From a checkpoint of a small transformer trained on Wikipedia: LayerNorm before each block, capped logits.
MLP neurons of a small language model. Each row is named by its layer, matrix (up: input weights) and neuron, and shows model dimensions 368-495. Each number is 50 + 12 x the weight over its row's rms, rounded and kept within 0 to 99.
After each neuron's rows, "fires on" lists the tokens most often at its 100 highest values on Wikipedia text that the model never trained on. A number after a token or word is its count.

L3.up369:63 46 30 80 59 57 44 48 22 52 55 37 63 42 39 69 15 54 59 16 41 35 44 62 59 59 73 42 61 63 33 51 69 49 49 47 53 56 65 52 55 47 61 51 81 43 64 53 49 37 45 25 39 54 26 39 66 29 60 38 48 55 28 52 55 44 36 69 32 76 24 70 49 52 54 60 70 62 54 27 52 47 49 33 45 66 63 53 45 39 42 53 43 38 55 58 32 58 69 58 36 46 37 56 50 69 49 39 33 39 57 55 42 53 43 48 63 58 40 58 40 52 57 60 61 37 44 41
fires on: "==" 27, "ad" 20, "ud" 18, "und" 12

L3.up1894:47 55 48 36 24 57 32 68 57 60 51 71 70 45 41 74 27 38 34 71 48 56 48 54 37 34 48 40 63 36 64 58 40 56 59 51 44 40 51 35 44 67 27 63 48 59 52 46 62 33 46 67 58 51 38 53 51 36 70 58 51 57 48 39 68 57 43 65 53 67 47 21 44 61 55 74 26 36 45 49 47 57 63 69 39 52 21 78 44 50 47 47 58 68 30 51 56 58 55 41 56 40 38 46 66 52 27 44 42 51 47 64 58 50 57 53 44 39 61 33 49 53 38 34 54 62 58 58
fires on: "\"" 24, ")" 17, "\n\n" 9, "$" 6, ".com" 6, " also" 4

L3.up1417:66 45 68 52 42 60 44 50 54 48 57 61 56 56 67 30 77 53 73 48 41 45 62 59 45 52 54 50 40 38 50 55 46 50 48 49 59 31 12 60 27 52 44 56 77 43 59 45 42 49 67 51 58 35 43 38 54 27 57 57 67 42 78 48 56 60 58 59 31 33 42 57 63 45 54 49 61 49 78 47 55 50 50 47 47 53 72 52 44 56 47 56 43 19 45 67 25 30 64 60 50 67 48 29 58 46 72 85 39 66 66 40 49 48 56 62 54 24 27 54 53 50 51 67 45 42 55 55
fires on: " Re" 17, "U" 17, " re" 13, " Pr" 8, " U" 6, " pr" 5

L3.up391:55 43 47 41 42 65 35 34 45 35 54 53 49 71 62 40 51 60 38 53 35 45 54 70 47 76 52 57 38 62 31 25 71 42 45 49 47 41 30 58 42 50 53 64 53 69 49 48 34 40 54 46 56 49 60 35 56 51 42 57 59 46 23 66 49 80 55 53 49 59 55 66 53 57 62 47 58 66 38 46 40 64 53 39 62 52 39 64 55 52 49 56 50 53 38 60 30 31 39 60 54 50 32 55 48 48 62 54 31 56 66 53 37 52 61 39 41 35 44 49 35 65 55 42 56 34 56 19
fires on: " st" 24, " St" 23, "St" 19, "East" 5

L3.up2487:37 57 50 45 38 65 06 61 51 66 38 57 43 53 55 61 50 14 42 61 41 74 52 48 53 55 63 42 55 42 45 41 48 57 51 42 69 71 55 51 57 38 51 42 57 51 68 48 44 48 45 45 50 45 52 37 45 24 87 53 55 56 62 36 49 53 47 20 45 60 63 39 40 49 40 30 42 41 48 39 20 55 52 45 43 58 62 52 54 43 27 30 63 49 15 38 58 62 53 49 64 58 35 46 57 43 45 58 60 46 51 49 40 36 59 57 76 42 41 47 66 35 60 69 51 28 49 41
fires on: " |\n\n" 38, "\n\n" 21, ")\n\n" 8, "=" 5, " Location" 4

L3.up123:45 64 67 37 29 57 45 53 42 49 67 35 42 66 35 58 48 50 54 63 44 54 61 58 42 54 48 65 50 64 46 64 52 53 43 41 43 43 52 36 53 66 44 53 59 21 59 46 55 42 48 51 59 48 48 45 39 58 43 64 64 52 51 80 38 42 51 72 55 26 63 42 62 63 28 49 49 57 61 60 47 35 34 49 53 62 71 36 66 46 78 51 56 59 46 38 40 42 42 62 36 52 48 40 52 40 68 39 46 57 50 74 49 43 55 44 53 60 70 61 32 49 46 49 47 34 40 56
fires on: "." 17, "/" 15, ":" 12, ".\"" 6

L3.up1403:66 40 38 32 69 28 46 50 49 29 54 35 55 48 45 45 64 45 42 45 43 46 68 38 53 37 54 53 59 37 67 48 46 61 51 50 34 51 41 19 50 53 48 47 43 45 53 36 48 52 29 72 38 58 53 53 41 72 29 45 53 49 66 40 58 66 43 48 46 46 46 52 32 46 68 53 55 54 45 57 55 42 51 31 56 59 37 63 49 47 62 51 46 42 49 29 53 46 39 55 51 49 70 48 40 50 51 53 66 64 61 66 63 63 40 42 21 50 56 40 36 48 37 57 37 61 58 48
fires on: " F" 53, "F" 17, "-f" 5, "0" 5

L3.up1014:54 44 48 60 42 41 60 49 35 57 28 37 52 40 61 34 47 51 57 18 69 55 63 48 56 45 47 52 60 49 62 39 58 66 57 43 61 49 47 56 48 45 41 46 58 43 71 50 49 60 45 38 53 61 48 49 42 48 48 63 49 42 41 51 48 43 37 35 50 47 63 62 52 36 60 56 59 62 70 47 34 56 41 66 18 52 49 54 55 26 37 60 42 58 60 61 52 49 50 49 69 65 56 41 52 54 48 34 75 51 35 57 31 59 64 49 50 47 41 56 29 35 53 44 70 24 42 57
fires on: " " 35, " of" 13, ":" 9, "aged" 5, "8" 4

L3.up900:59 54 29 55 55 53 62 60 50 51 52 56 61 59 42 76 54 60 42 48 39 61 49 60 47 43 42 61 50 52 29 53 61 44 19 54 55 58 80 59 35 41 42 76 43 47 57 45 65 42 58 28 58 36 67 45 51 77 39 65 68 37 46 67 45 66 64 69 47 46 52 41 51 38 40 38 64 40 44 31 54 20 54 51 51 38 54 49 33 49 62 55 52 50 35 52 43 54 56 64 30 69 58 42 47 49 10 45 59 56 46 52 60 40 73 55 53 49 45 65 50 31 44 57 60 66 27 45
fires on: " J" 27, "j" 24, " j" 21, "J" 12, " Y" 8, " |" 4

L3.up170:56 48 49 55 47 62 54 60 36 62 58 66 61 57 61 40 45 35 49 55 50 41 42 48 36 42 57 80 65 55 42 54 42 60 47 61 44 52 45 58 46 70 47 40 45 64 66 55 65 38 43 84 40 45 39 67 35 49 63 52 54 53 61 51 78 32 55 44 30 55 53 38 42 70 52 35 52 44 48 39 43 41 68 53 56 43 36 78 39 63 55 55 49 50 42 54 56 62 57 55 63 59 57 65 62 57 29 40 54 70 43 48 65 51 42 77 49 41 44 53 38 37 46 58 73 58 63 61
fires on: "\"" 45, "$" 13, "\n\n" 9, "'" 8, "," 6, " that" 6

L3.up2157:36 57 49 44 52 48 54 66 49 69 40 67 58 30 40 44 40 35 56 32 37 46 49 38 53 49 76 48 69 66 56 27 69 41 55 42 60 30 82 41 40 35 37 51 37 36 39 33 45 42 61 61 78 35 64 42 55 36 51 59 37 48 53 40 58 58 51 50 54 42 42 56 64 24 49 35 57 45 50 61 58 54 49 60 57 48 32 15 26 52 62 52 62 47 50 50 48 47 42 42 61 52 50 47 67 41 67 43 57 43 46 55 40 50 41 38 57 58 40 51 68 40 48 48 41 33 45 56
fires on: " |" 56, " -" 16, " n" 12, "." 11

L3.up410:50 52 47 53 34 90 39 44 64 51 41 53 41 44 69 55 49 64 65 50 35 62 51 44 70 43 49 60 45 48 50 45 47 59 50 36 53 61 65 45 58 42 61 40 52 40 60 41 45 58 64 60 43 42 58 67 56 60 55 53 30 30 78 53 50 48 33 59 46 61 20 47 61 47 66 72 33 56 56 47 38 52 38 77 53 55 68 43 44 55 81 53 31 48 72 33 51 19 50 70 39 43 45 58 43 56 67 39 49 55 49 43 50 51 44 40 53 63 48 55 26 42 46 65 65 38 49 33
fires on: " f" 21, "\n\n" 15, " family" 8, " equ" 8, ")\n\n" 6

L3.up336:24 42 23 43 43 40 41 70 37 57 68 42 36 60 40 59 77 58 36 33 70 61 56 33 48 56 42 56 72 46 41 48 68 58 34 39 32 47 52 39 33 46 54 45 32 66 59 54 64 47 56 52 39 49 39 23 45 33 56 38 62 40 62 62 52 61 62 40 30 63 28 42 54 54 58 49 33 47 62 61 56 39 53 43 66 46 38 60 50 51 50 47 49 48 57 41 32 56 54 42 46 53 70 46 53 69 50 49 63 24 80 66 60 44 51 64 46 54 47 50 37 52 38 69 39 33 36 50
fires on: " " 29, "0" 9, ")" 8, ")\n" 6, " |\n" 5, "F" 4

L3.up2391:31 59 47 36 39 52 63 57 52 65 62 49 35 54 41 47 55 66 20 34 42 41 57 38 46 65 56 60 52 48 53 76 53 21 39 49 48 53 33 60 22 48 44 53 64 36 47 39 58 38 58 36 22 49 38 55 68 34 39 69 59 52 46 48 40 58 40 35 36 48 66 39 57 50 44 39 57 64 52 65 47 26 76 69 40 30 44 61 24 63 34 51 58 35 49 51 40 56 62 37 60 53 58 37 69 56 64 53 30 61 26 30 50 39 57 71 64 16 38 70 54 80 41 57 62 44 47 51
fires on: " U" 33, " United" 12, " ra" 11, "R" 10, " Hor" 9, "U" 9

L3.up1949:46 33 56 44 44 46 57 52 62 70 66 46 53 56 45 50 33 35 54 60 67 38 34 47 56 65 53 67 49 48 52 59 55 60 41 35 41 37 40 39 25 55 53 48 60 52 52 54 48 55 49 72 45 65 45 43 52 32 53 60 54 36 51 62 33 54 50 38 47 58 54 59 67 46 44 47 26 30 57 51 27 59 39 45 35 68 57 28 37 40 34 28 26 14 66 45 70 55 67 46 59 42 52 58 54 52 51 74 46 69 61 32 40 67 66 50 34 45 58 65 47 49 68 32 48 35 63 51
fires on: "," 60, " and" 25, " " 5

L3.up1421:72 29 52 48 56 54 56 47 79 48 48 39 50 46 37 45 33 53 45 41 64 47 55 47 42 56 59 47 38 48 51 47 49 57 31 47 64 32 48 62 50 42 40 44 35 63 37 40 54 39 54 57 42 57 35 37 59 55 42 65 68 69 43 31 45 48 71 71 60 48 32 78 39 49 59 41 44 56 62 59 57 47 46 22 53 49 49 42 59 46 60 36 27 41 67 62 74 39 34 45 55 65 62 49 43 45 56 42 55 41 45 51 54 46 53 48 43 58 54 60 29 45 25 46 37 50 63 49
fires on: " each" 17, " every" 11, " \\" 7, "al" 6, "-" 5, " cross" 4

L3.up360:46 44 55 60 68 61 50 46 65 59 66 52 47 70 37 67 48 53 72 38 45 64 41 56 55 60 34 40 43 49 49 38 47 44 22 50 40 33 43 25 53 59 57 50 69 38 37 56 36 45 43 40 31 53 37 41 60 25 58 57 48 41 26 58 25 46 56 42 52 65 71 32 61 33 37 46 44 59 63 44 46 52 48 51 38 17 31 56 48 72 54 52 29 38 46 61 58 57 41 46 61 49 76 74 43 34 51 59 34 59 67 36 59 51 51 82 52 47 48 53 37 47 46 45 44 41 52 49
fires on: " " 58, " both" 8, " sup" 5, " and" 5, " U" 4

L3.up699:61 49 38 62 66 42 40 43 49 20 56 50 51 49 46 59 35 47 52 43 53 49 35 26 55 59 35 52 68 49 59 46 57 51 56 45 55 73 34 38 55 23 35 43 46 37 52 42 59 57 44 40 62 63 58 47 57 56 46 62 45 55 48 42 67 58 60 42 66 65 64 59 30 42 27 56 46 73 43 53 54 65 45 64 49 46 43 53 60 56 47 50 73 34 48 53 52 41 63 52 49 65 60 33 49 41 43 61 47 52 29 45 41 38 56 44 23 49 61 56 20 50 37 57 48 55 60 41
fires on: "," 84

L3.up2181:47 52 48 69 57 68 25 40 66 54 49 42 65 39 29 55 50 57 45 35 55 50 36 49 47 53 15 46 55 53 33 44 43 53 46 34 40 47 53 36 47 70 48 53 27 33 46 60 55 52 62 29 52 52 42 36 51 50 46 49 51 49 51 51 60 51 20 55 47 60 57 28 69 45 45 67 35 66 40 67 49 68 30 62 34 53 52 58 37 44 45 50 19 46 61 45 56 37 27 67 50 58 56 31 54 67 44 63 40 55 40 62 53 66 73 49 61 52 65 62 64 56 49 48 56 37 43 59
fires on: " \"" 24, " (" 17, " left" 10, " |\n" 7, "é" 5

L3.up2908:86 60 43 30 55 52 58 31 60 45 61 73 57 51 70 55 42 62 55 65 57 62 47 52 75 40 40 62 60 51 64 57 67 61 54 54 53 64 72 37 45 44 51 45 34 76 23 55 54 38 52 45 20 65 68 31 52 64 59 71 49 38 42 56 42 60 40 59 66 59 30 54 54 45 51 58 72 50 52 40 37 51 50 50 55 44 60 52 68 67 43 50 38 42 43 47 47 65 64 37 53 69 61 73 52 52 42 54 67 48 27 53 55 48 45 60 35 49 48 61 59 37 57 60 55 54 41 52
fires on: " n" 38, " j" 14, " e" 13, "J" 10, "E" 6

L3.up1967:66 47 51 56 41 36 52 55 56 52 28 53 69 42 49 30 39 44 42 46 34 59 51 49 30 47 53 37 38 53 55 43 57 38 32 45 48 42 77 63 60 55 39 30 48 50 40 61 29 65 42 48 69 50 55 64 52 34 60 41 53 53 58 50 43 58 36 78 54 58 41 12 63 39 70 29 45 64 34 59 77 44 40 40 46 53 72 47 65 40 43 50 61 46 33 79 73 38 62 52 37 52 36 64 47 53 57 47 57 57 47 53 60 53 50 31 42 58 36 66 44 47 42 48 48 60 42 57
fires on: "-M" 12, "-A" 10, "-N" 8, "-C" 8, "-H" 7, "-P" 7

L3.up1311:52 53 51 58 56 50 44 44 40 37 59 70 51 42 49 56 58 48 65 46 34 30 33 42 57 47 26 57 77 34 35 51 56 69 28 61 48 64 38 47 32 44 51 45 65 49 47 67 55 63 51 62 42 46 43 32 58 41 35 50 49 29 47 58 77 35 40 49 63 46 73 48 45 67 42 70 56 46 24 56 41 74 45 59 61 44 44 70 52 44 52 57 54 44 62 62 18 59 65 69 45 51 56 65 49 48 55 50 41 59 52 61 36 44 40 28 44 43 39 50 31 77 55 64 44 47 51 49
fires on: " under" 34, " K" 9, " not" 9, "," 7, " work" 5, " for" 4

L3.up388:57 52 55 66 54 70 40 45 44 52 43 64 54 60 46 42 61 71 67 37 37 53 35 32 40 54 55 27 56 68 74 32 49 69 61 59 53 44 56 50 43 53 38 49 66 55 55 55 37 42 36 70 51 55 69 42 54 47 55 69 58 48 40 63 59 50 43 54 39 53 48 39 51 42 62 53 35 60 46 51 60 52 56 36 41 46 52 36 32 59 57 68 48 46 40 27 40 54 58 66 46 38 27 89 38 45 53 37 33 70 56 51 55 42 53 49 38 65 59 50 53 54 44 35 35 47 74 33
fires on: " -" 16, " —" 15, " st" 12, " sw" 10, " Gl" 10, " St" 6

L3.up510:48 76 51 58 30 63 69 55 47 52 44 48 46 49 58 33 43 62 42 47 55 58 52 42 31 65 60 55 69 51 53 68 51 30 54 66 43 69 50 39 38 51 54 52 46 38 49 48 36 32 57 31 43 43 49 56 80 55 59 46 47 63 81 44 51 27 37 65 45 47 55 51 57 34 54 45 45 69 21 40 53 33 36 43 55 50 36 53 36 47 51 56 34 46 50 57 44 40 28 76 63 42 42 58 42 74 40 60 62 86 36 28 53 43 63 64 33 58 69 46 31 47 46 53 59 55 42 56
fires on: "ven" 16, " Gu" 16, " Est" 9, " once" 8, " Associ" 7, " ten" 7

L3.up1591:56 53 49 43 50 33 54 50 54 46 47 54 48 52 71 45 68 51 61 62 37 62 41 52 47 39 58 38 46 55 33 58 54 43 67 64 49 62 55 60 78 67 28 62 57 62 41 35 51 43 48 45 49 36 86 65 64 60 34 62 61 44 45 46 79 50 38 56 65 50 55 63 42 49 48 49 61 63 43 68 65 53 60 57 24 30 36 52 51 41 53 65 56 71 36 55 50 38 32 70 42 62 43 51 72 53 47 59 33 45 49 51 41 54 46 51 50 58 57 95 55 40 33 58 49 44 56 47
fires on: " |" 30, " pre" 13, " |\n" 8, "|---|---|---|---" 6, " touchdown" 4

L3.up701:65 43 59 63 53 62 49 45 52 46 39 48 73 70 33 55 36 55 49 41 46 47 46 45 69 37 35 56 47 52 57 39 78 67 27 32 49 66 67 20 54 40 53 49 49 33 69 41 45 30 49 45 48 46 53 60 51 48 49 46 42 67 63 24 61 35 38 47 59 63 58 60 42 64 48 35 65 51 39 45 63 45 60 37 38 38 52 60 49 65 43 32 58 55 49 33 48 48 55 58 59 53 64 53 58 39 47 44 63 61 59 50 59 48 39 39 34 41 64 48 40 38 57 54 75 54 64 56
fires on: "," 18, "]" 11, " as" 11, " day" 7, " way" 6, " time" 4

L3.up108:55 64 49 36 47 44 41 60 33 29 58 56 41 66 43 49 33 57 83 45 56 35 46 54 54 46 55 76 53 51 55 73 83 47 69 47 51 44 52 51 41 41 40 52 57 56 31 45 54 43 52 47 46 52 50 42 50 50 47 50 57 68 46 47 57 54 55 47 55 45 53 27 42 29 58 34 54 56 41 65 50 70 60 37 22 43 56 60 56 50 30 60 29 64 47 59 45 63 50 65 41 62 33 45 49 74 66 43 20 39 79 57 68 33 66 74 47 43 76 46 33 54 44 54 50 51 58 57
fires on: "ass" 29, " League" 10, "as" 6, " Arch" 5, " arch" 4, "Medal" 4

L3.up693:48 49 46 52 35 63 61 30 70 80 53 46 39 58 58 42 47 47 45 34 46 54 42 55 56 44 47 51 66 47 35 43 68 41 69 44 31 59 59 43 40 55 50 39 46 47 55 71 50 52 37 47 49 60 33 69 33 36 62 50 49 59 39 43 34 66 46 39 61 41 37 37 66 32 33 41 48 68 36 43 32 32 49 55 59 28 57 47 49 45 45 66 35 73 45 53 47 49 59 45 66 58 33 54 41 14 48 54 40 37 60 31 39 43 55 70 57 50 41 52 47 29 34 35 40 72 45 57
fires on: "ann" 22, " Lin" 7, " Mon" 6, " mon" 6, " Mar" 6, "in" 6

L3.up2612:46 52 40 68 49 57 42 46 22 47 58 37 41 61 42 43 41 39 43 43 44 10 61 49 66 51 58 56 65 60 22 58 42 53 51 42 44 46 52 39 57 55 55 51 42 43 62 48 57 40 59 51 56 52 74 50 44 25 42 39 25 67 56 43 51 53 56 51 60 58 49 58 65 31 60 37 42 75 44 48 59 53 46 58 26 58 62 48 59 37 35 51 45 55 54 43 39 73 54 81 48 58 46 48 59 48 39 53 23 60 49 55 42 63 51 58 46 40 49 48 74 41 63 67 60 44 54 62
fires on: "'s" 26, "-" 12, "’s" 7, " population" 5, " my" 5

L3.up1544:48 53 66 39 36 54 52 41 33 54 65 36 47 48 42 49 52 64 71 51 56 58 56 56 68 63 46 37 68 45 33 47 44 51 52 73 47 31 40 68 41 45 42 40 50 67 63 67 50 67 65 35 80 46 47 41 32 44 45 49 57 26 51 48 35 38 42 32 56 44 59 39 52 36 55 46 59 30 45 39 47 60 31 35 35 76 50 44 45 43 55 45 47 49 57 45 61 35 51 41 33 59 53 40 50 37 52 42 59 50 47 52 44 61 53 49 45 57 28 63 56 43 51 36 37 43 49 67
fires on: " |" 27, ":" 9, "-" 6, " " 5, " Center" 4, " his" 4

L3.up1624:49 30 43 53 65 60 44 50 79 51 46 56 43 64 59 45 37 51 55 26 42 70 68 52 52 59 32 48 46 52 44 63 52 55 45 58 48 58 49 41 48 39 37 46 75 51 52 66 82 33 45 52 76 44 72 53 57 54 52 59 49 43 65 58 42 30 45 60 55 75 32 45 53 65 77 55 41 71 40 38 67 77 44 51 51 50 62 31 50 32 60 74 55 41 43 81 42 15 45 51 43 57 46 50 30 69 50 48 43 49 44 55 52 21 72 52 56 63 58 38 38 51 34 55 49 73 56 46
fires on: " such" 18, " B" 15, " the" 12, " rather" 6, " more" 5, " great" 4

L3.up2288:38 61 31 60 46 63 48 46 59 48 43 51 34 36 34 47 34 52 44 60 48 64 42 35 61 60 28 59 54 68 51 55 54 60 63 54 37 42 47 43 53 53 56 51 52 43 45 51 46 43 63 55 33 54 40 44 72 28 62 70 42 78 30 37 55 61 49 84 68 39 47 58 55 46 76 38 59 42 59 33 55 34 48 51 43 67 46 52 49 48 59 61 47 34 62 69 44 58 48 44 63 55 58 46 46 65 44 61 37 53 59 62 46 42 43 61 41 43 20 49 36 59 45 49 57 48 54 39
fires on: "and" 17, "amb" 13, " known" 11, "uc" 7, "umb" 5, "emb" 5

L3.up2330:43 43 57 59 57 61 66 41 52 63 72 65 51 69 52 74 47 62 71 55 28 56 43 93 39 56 68 41 57 31 52 43 61 29 76 33 54 76 65 58 66 55 52 58 52 53 66 60 54 31 57 44 52 55 59 58 56 49 44 80 44 45 63 44 69 45 55 43 44 76 42 45 49 42 57 72 43 62 32 45 60 44 37 45 71 44 59 30 50 37 61 54 41 60 40 79 58 47 35 72 58 63 68 69 63 13 56 39 57 54 34 46 37 24 50 42 40 47 44 49 71 50 56 56 50 54 61 71
fires on: " station" 19, " sat" 14, " w" 11, "-" 8, "-in" 5

L3.up548:39 59 51 55 67 44 72 58 42 49 51 55 52 52 47 69 53 46 60 38 23 68 53 79 60 85 49 50 40 52 52 48 52 32 37 46 86 50 53 33 66 40 51 34 46 63 36 46 46 56 42 37 50 41 47 60 63 48 23 36 72 58 59 41 64 62 27 54 59 35 48 62 27 47 35 54 26 25 48 59 44 49 32 60 59 33 53 52 48 24 24 62 47 56 52 49 54 52 50 65 42 51 36 51 65 40 56 62 38 63 77 25 39 25 50 55 62 29 55 63 41 62 53 65 52 42 65 74
fires on: "H" 42, "-H" 11, "-h" 8, " June" 7

L3.up2347:50 43 40 68 35 54 46 53 52 61 79 46 52 57 65 42 34 65 51 34 44 65 44 34 77 36 25 49 54 44 41 48 58 66 27 30 59 53 57 26 51 51 62 49 46 32 48 56 57 49 73 15 62 58 29 33 59 43 35 74 40 57 61 60 55 55 48 44 50 34 44 71 28 56 58 52 45 54 47 64 60 66 35 42 46 52 47 87 35 39 52 60 43 32 39 65 31 57 42 56 55 47 51 60 35 72 49 45 47 53 50 51 58 31 75 62 42 51 35 34 38 39 49 61 37 48 59 31
fires on: " b" 46, " P" 28, " B" 23

L3.up211:54 51 55 39 41 49 42 46 44 38 23 47 48 60 47 65 61 54 50 84 45 51 51 31 35 58 38 62 57 64 62 33 51 44 47 47 46 57 48 50 47 59 50 39 45 48 68 52 40 72 57 63 68 46 47 47 45 31 39 59 59 61 33 46 51 49 42 54 73 50 37 50 34 56 55 45 61 61 48 48 44 60 55 54 26 40 30 25 48 59 48 40 34 68 68 34 48 42 66 46 19 72 73 45 62 39 44 40 58 45 46 51 44 47 28 29 61 62 48 41 50 56 50 67 32 63 23 58
fires on: " |" 54, " highly" 6, " n" 6, "ically" 4

L3.up2215:45 53 53 55 39 49 54 59 55 58 58 50 66 60 56 28 24 71 48 28 49 54 63 30 58 44 47 79 57 51 35 39 45 59 40 51 64 51 48 59 45 42 54 53 34 37 70 69 56 40 59 47 48 50 58 43 47 68 59 43 45 36 35 34 66 48 45 38 39 50 71 33 52 30 50 34 49 42 48 68 70 56 56 57 30 11 50 72 41 38 47 63 42 43 58 45 44 54 36 52 79 67 37 71 57 55 28 54 48 62 61 62 67 38 32 51 57 31 36 57 38 38 33 54 39 56 49 60
fires on: " two" 21, " both" 15, " listing" 6, "le" 6, " organ" 5

L3.up1091:45 43 52 65 42 52 57 35 45 47 61 44 66 71 39 49 68 58 49 45 46 43 56 35 49 46 53 50 66 51 60 54 52 58 47 60 71 58 53 59 53 41 39 51 45 33 33 60 37 36 36 63 60 41 52 53 51 26 49 48 40 46 67 51 63 36 31 39 29 31 45 42 54 53 54 49 63 53 45 42 61 62 50 49 49 48 57 42 68 35 43 46 45 49 78 45 57 61 39 63 50 40 56 42 46 28 63 60 60 32 55 60 50 50 56 51 70 61 49 60 53 57 30 51 42 51 58 60
fires on: " un" 29, " Un" 17, "un" 15, " An" 9, " Le" 7, " He" 4

L3.up2099:46 64 62 58 46 51 46 40 59 45 57 54 50 48 40 51 33 40 59 45 81 31 39 74 40 31 72 46 38 61 52 23 51 71 49 73 60 55 50 64 55 70 56 76 43 58 59 45 48 68 56 68 60 46 22 48 53 51 45 32 54 66 72 55 49 22 39 22 17 66 44 56 51 35 46 49 43 41 34 53 61 44 39 48 66 47 76 65 44 49 53 69 56 60 43 42 56 45 30 38 59 35 52 56 49 37 71 55 53 52 38 51 47 23 47 46 43 33 46 42 43 57 48 56 51 37 54 55
fires on: "." 34, "ic" 8, "ig" 8, "ed" 5

L3.up589:38 39 59 40 52 57 47 51 38 33 55 47 40 43 41 78 67 54 64 54 66 60 38 58 52 59 45 61 56 47 36 46 49 35 42 47 56 50 47 51 48 62 56 59 54 61 57 62 52 59 76 40 65 36 61 37 51 32 57 44 65 67 37 57 29 51 61 51 65 45 76 48 38 53 49 57 45 28 46 42 50 47 39 63 20 21 56 53 61 61 74 51 41 30 36 58 61 55 67 49 33 53 52 66 58 51 48 34 49 71 54 48 32 49 58 57 48 42 46 47 48 41 61 21 81 58 47 36
fires on: ":" 27, " the" 21, " The" 12, "The" 5, " @" 4, "the" 4

L3.up2344:48 52 47 63 55 56 62 44 48 61 48 72 60 39 54 38 62 13 35 48 48 45 64 31 67 46 42 52 58 47 57 47 54 52 31 75 48 31 44 56 66 51 63 36 45 45 50 52 46 37 63 43 41 50 43 53 51 70 23 59 42 50 49 33 63 53 55 60 49 55 59 75 41 26 60 42 59 25 48 60 43 66 57 67 46 42 55 64 58 55 32 36 53 52 35 32 57 50 48 45 54 79 75 59 39 62 33 56 40 54 65 48 37 47 46 42 62 39 64 55 55 60 41 21 65 39 36 54
fires on: " used" 27, " Art" 16, " techn" 7, " use" 7, " art" 4

L3.up2993:46 49 50 25 56 67 74 79 34 27 43 62 49 38 26 46 54 71 14 46 50 42 34 62 65 51 59 57 56 68 52 71 34 53 50 38 52 55 50 30 56 65 23 51 49 48 46 48 44 49 43 57 38 46 62 58 58 38 41 41 60 53 59 62 47 51 65 51 39 47 33 34 21 41 34 47 46 56 61 61 55 36 59 40 53 58 63 78 27 67 68 42 62 28 44 68 60 55 81 54 48 45 48 52 59 37 58 58 51 64 54 57 45 43 53 42 65 66 35 59 36 55 55 57 59 53 51 64
fires on: " Bh" 17, "==\n" 14, " ==\n" 7, " career" 7, " ===\n" 6, "–" 6

L3.up2138:55 56 34 30 48 65 79 32 49 50 44 30 80 28 40 64 59 33 47 62 32 47 34 42 51 60 43 44 61 51 43 50 38 35 63 45 43 60 62 46 63 71 37 66 61 34 40 49 47 48 30 53 58 25 69 43 60 64 52 63 56 37 55 43 59 25 63 58 55 34 48 45 57 45 65 65 22 45 52 32 67 47 60 49 45 22 68 76 48 46 55 42 64 62 23 48 53 39 53 46 63 37 60 62 72 55 50 65 51 50 58 43 63 55 51 57 51 39 44 60 60 39 55 59 70 51 53 59
fires on: " |" 81, "|" 13, " |\n" 6

L3.up1234:58 34 44 45 46 39 46 61 42 41 57 49 71 51 68 47 48 45 38 53 50 56 60 50 51 46 46 59 64 44 51 64 41 52 50 47 68 72 56 46 63 63 36 59 50 11 45 47 44 51 58 61 44 46 37 62 46 39 56 50 40 59 55 50 39 52 69 78 68 55 39 40 44 54 60 52 42 56 40 79 39 55 51 29 62 45 58 66 44 52 64 39 54 62 45 22 50 26 61 37 57 67 51 34 70 60 59 29 28 59 55 64 33 46 68 42 70 56 47 50 43 49 46 33 66 38 66 50
fires on: "/" 37, "–" 28, "===" 11

L3.up2880:63 56 78 50 47 68 45 62 52 45 44 47 54 48 40 67 69 62 70 54 57 54 55 68 36 45 46 46 69 45 60 51 57 39 55 44 51 23 47 50 47 44 35 64 58 50 70 51 50 56 42 41 71 51 59 35 60 29 59 48 62 42 50 39 70 35 35 57 34 38 43 56 57 34 33 70 47 46 43 56 64 39 65 44 49 50 58 42 51 64 58 63 63 44 39 43 62 32 25 68 45 64 62 63 50 58 51 63 48 48 57 42 40 49 59 49 40 42 49 42 41 60 30 51 63 49 60 58
fires on: " Christ" 16, " pr" 12, "elf" 9, " record" 5, " Pr" 4, " self" 4

L3.up2005:46 29 48 42 81 62 63 46 43 57 50 36 57 32 54 46 49 43 51 50 45 48 31 47 46 74 49 76 50 44 56 38 64 57 65 24 46 43 53 59 75 47 40 47 70 53 27 39 40 46 63 50 32 30 60 52 40 54 45 40 41 27 33 26 65 61 64 65 79 36 66 59 56 54 52 69 41 52 49 42 41 99 56 69 29 37 52 54 52 48 54 52 65 71 50 61 47 39 63 47 63 47 55 52 46 47 49 68 60 45 51 62 75 50 55 46 33 43 54 53 50 33 33 68 55 57 44 32
fires on: " |" 98

L3.up2726:66 55 45 27 50 60 46 64 56 62 32 68 56 25 57 54 40 47 73 56 32 37 48 45 43 65 49 50 63 38 67 41 48 72 71 40 39 65 49 50 54 38 31 42 31 52 47 37 30 55 48 53 47 38 69 62 42 44 56 54 42 33 37 75 56 52 60 50 48 24 49 48 46 56 37 65 45 24 58 77 48 60 43 43 47 58 43 61 33 49 61 63 56 63 60 49 31 49 52 58 69 36 69 58 51 36 64 65 59 51 44 57 73 69 50 53 32 59 48 55 46 49 30 72 69 43 61 52
fires on: " |" 84, " |\n" 4, " was" 4